From a checkpoint of a small transformer trained on Wikipedia: width 192, 5173 steps.
MLP neurons of a small language model. Each row is named by its layer, matrix (up: input weights) and neuron, and shows model dimensions 16-143. Each number is 128 + 32 x the weight over its row's rms, rounded and kept within 0 to 255.
After each neuron's rows, "fires on" lists the tokens most often at its 100 highest values on Wikipedia text that the model never trained on. A number after a token or word is its count.

L6.up167 [107  68 143 135 141  99 124 129 119  77 136  96  84  56  99 138  99  93 136 159 130 152 172  93 114 143 164 138 138  73 189 211 151 184 166  95  72 113 156 103 187 120 164 175 133 162  88 130 119 130 119 159 110 145  67 161  82 139 123 113 120 184 125 106  82 132 147  90 178 121 139 106  73 141 150 127 200 145 131  91 176 141 104 102  89  74 132 126 139 142 122 137 133 109 125 108 189 101  71 138  98  78 107 122  99 154 143 157 145 124  95 125 157 122 130 100 139 189 173 109 144 128 138 109  71 158 132  96]
fires on: "p" 21, "ak" 11, "ut" 10, "h" 6, "ent" 6, "st" 5

L9.up54 [134 156 130 123 171 204 174 122  95 129 165 113  55  92  90 168 118 212 136 107 123 154 116 157  66 103 173 161  84 157 152 115 115 105 128 154 143 129 112 144 119  92 153 123  75  94 134 129 171 181 115 147 164 138 142 139 104 149 129 124 140 136 151 159 135 122 133 117 167 157  75 115 107 103 199 123 173 174 145 126 156 102 133  71 102 127 110  51  89 167 133 124 157 129 130  74 123 125  90  89 158 138 140 124 174  92 104 111 117 115  98 138  93 109 108 113 105 107  64 145 145  96  87  94 144  81 171 104]
fires on: "e" 31, "ic" 18, "ian" 11, "an" 8, "ish" 5, "ican" 4

L3.up686 [154 143  90 162 183 121 133 121 129  96 144  98 150 175  43 103 145 119 167 139  83 120 111 157  99 147  87 138  69 130 149 206  78 187 139 139 135 106 158 195  84 130  96 178 127 158  48 124  95 217  40 142 144 125 115  89 123 150 127 132  85 113 131 135 130 126 122 150 154 152  94 103 108  72 141 137  33 141 156  82 112 119 180 111 156 105 115 144 158 142 149 131  95 136 196 154 115 135 131 119 115 155 142 201 127 117  90 181 127 111 112 101 129  93 112  75 162 160 181 124 152 104 144 139 122  84  85 140]
fires on: "or" 48, " inter" 14, "ant" 12, "ri" 10, "l" 5, "h" 4

L7.up286 [141 151 131 134 156 140 162 115 115 124 110 115  92 124  96 114 152 129 155  66 150 133  97  92 134 132 153 111 124 157 117 137  97 140 177 123 143 130 132 121  88 121 145  97 177 166  84 156 136 133 161 177 169 102 110 115 185 117 148 152 103 135 122 166 102 131 146 101 203 114 145 116  85 147 127 156 123 153 118 117 164 140 111  98 152  86 103 116 130 108 143  95 170 170  97 137 110 149 139 116  84  91 149 180 120 105 194 157 187  84 160 104 140 101 203  98  86  91 119 150  87 144  42 155 103 107 116 194]
fires on: "h" 22, "et" 22, "l" 15, "g" 6, "o" 6

L7.up230 [122 127 144 148 117 150  93 149 160 119 110 152 168  79 139 206 192 147 138 127 131  46 122 158 121 107 133 152 108 154 130 118 173 109  56  84 203 131  88 148 154 116 161  83  92 159 163 105 164 235 140 141 125 124 130 157 151 117 137  96 110 126 109  87 129 121 103  72 123 142 133 114  75 103 118  97 135 182 179 114 133  81 145 113 105 159 144  99 149 173 112  90 106 133 154  73 154 129 117 126 131 100 101 175  98 176  56 150 116 144  90 135 100 113  83 145 167 133  87 126 167  68  89  93  53 172 159 105]
fires on: "n" 19, "ic" 18, "an" 14, "it" 14, "re" 9, "ot" 6

L3.up318 [148 162 156 136  88  79  86 118 145  69  97 123 104 128 176 154 152 171  87 115 134 150  82 174  80 143 111 145 112 127  82 139 154 145 188 181 215 150 165 135  98 178 172 139 160  93 143 118 172 146 104 175 178 145 107 107  88  97 102 142 131 114 172 136 110 179 152 136 120 170 109 140  91  67 152  99  99 177  88 118 120  98  85  78  91 131 165 149 119 178 101 115 146 152 142 116  89 152 117  72 136 131 124 102 155 149 135 108 138  79  80 123 107  94  70 114 130 164 116 154 174  69 117 139 131 136 115  98]
fires on: "e" 60, "ic" 12, "ical" 6, "ice" 6, "ious" 5

L7.up765 [143 136 143 124 123 134 182 151  74 103 154 136 140  88  95  89 134 131 106 152 126 100 107  89 112 152 178 134 114 124 151 130 133 117 202  86 170  95 145 121 162  96 145 128 196 165 132 119  97 130 164  97 196 121 103 118 100 154 137 112 153 117 181 159  73 111 115 106 124  62 114 142  41 146 139 112 153 151 122  88  86 122 158 134 150 138  53 126  87 127 137  63 122 149  78 125 130 110  95 138 110 107 180 123 116 108 138 174 151  51 164  99 150 107 174 152 156 185 124 100 105 113 211 128  86 117 137 124]
fires on: "h" 30, "ber" 22, "b" 12, "et" 11, "p" 7, "ut" 5

L3.up584 [129 142  74 171 192 134  82  71 163  70 106 192 141 131 109 147 111 146 168 163 121 124 145 103 113 150 136 127  67 169  83 109  88 149 106 122 153 147 144 104 150 139 129 180 160 110  85  86 123 102  83 157 189 117 103 107  98 203 172 151  87  86 112 149 110 159 106 107 169 118 112 109 157 100 158 147  80 153 152 123 120 155 196 107 149 106 137 104 160 169 185 145 215 106 122 141 121 127  69 147 121 123 144 187 149  82  97 171 157 174 130 158 125 157 175  86  84  82 143 148 102  58  72  56 136 121  99  72]
fires on: "t" 25, "ant" 16, "id" 13, "qu" 13, "or" 12, "an" 10

L3.up357 [104 147 123 167 161 130 130 111 143  96  71 182 164 168  66 131 101  94  67 161 101  82 146 151 102 125 143  87 123 114  57 104  87 133 136 131 137  83 144 117 165 167 120 188 108 127  76 130 148 121 103  72 192 173 154 157 169 132 147 117  96  86 115  88  93 153 153 191 133 172 165 105 130 162 104 122 189 121 146  92 129  84  98 103 122 129 142 184 144 172 165 127 116 121 118  77  78 157 109 125 140  94 118 156 157 106  74 156 138 114 145  75  82 116  93 108 141  62  96 172 141  83 145 114  73 123 162  82]
fires on: "at" 20, "an" 20, "rit" 13, "e" 8, "k" 8, "ry" 6

L3.up74 [161 149 123 106  84 207  61 126 179  98 159 157 110 146 154 135 144 120 126 176  89 115 133 184  98 140 129  98 128 129  70 116 115 171 158  73 147 143  81 122  73 124 136 131 108 128 147 165 176  98 151 128 156 144  82 153 135 101  90 112  94 120  85 186  76 174 173 162 159 109 156 123 139 158 149 119 122 132 131 107 141  87 102 129 112 112  74 174 131 133 139  96 153 127 158  46  53  81 136 103 105 137 123 137 127 139 110  84 159 122  99 109 108  93 158 151 134  25  85 149 115 138 118 159 149 151 135 126]
fires on: "an" 34, "e" 16, "ron" 9, "on" 7, "u" 7, "enc" 6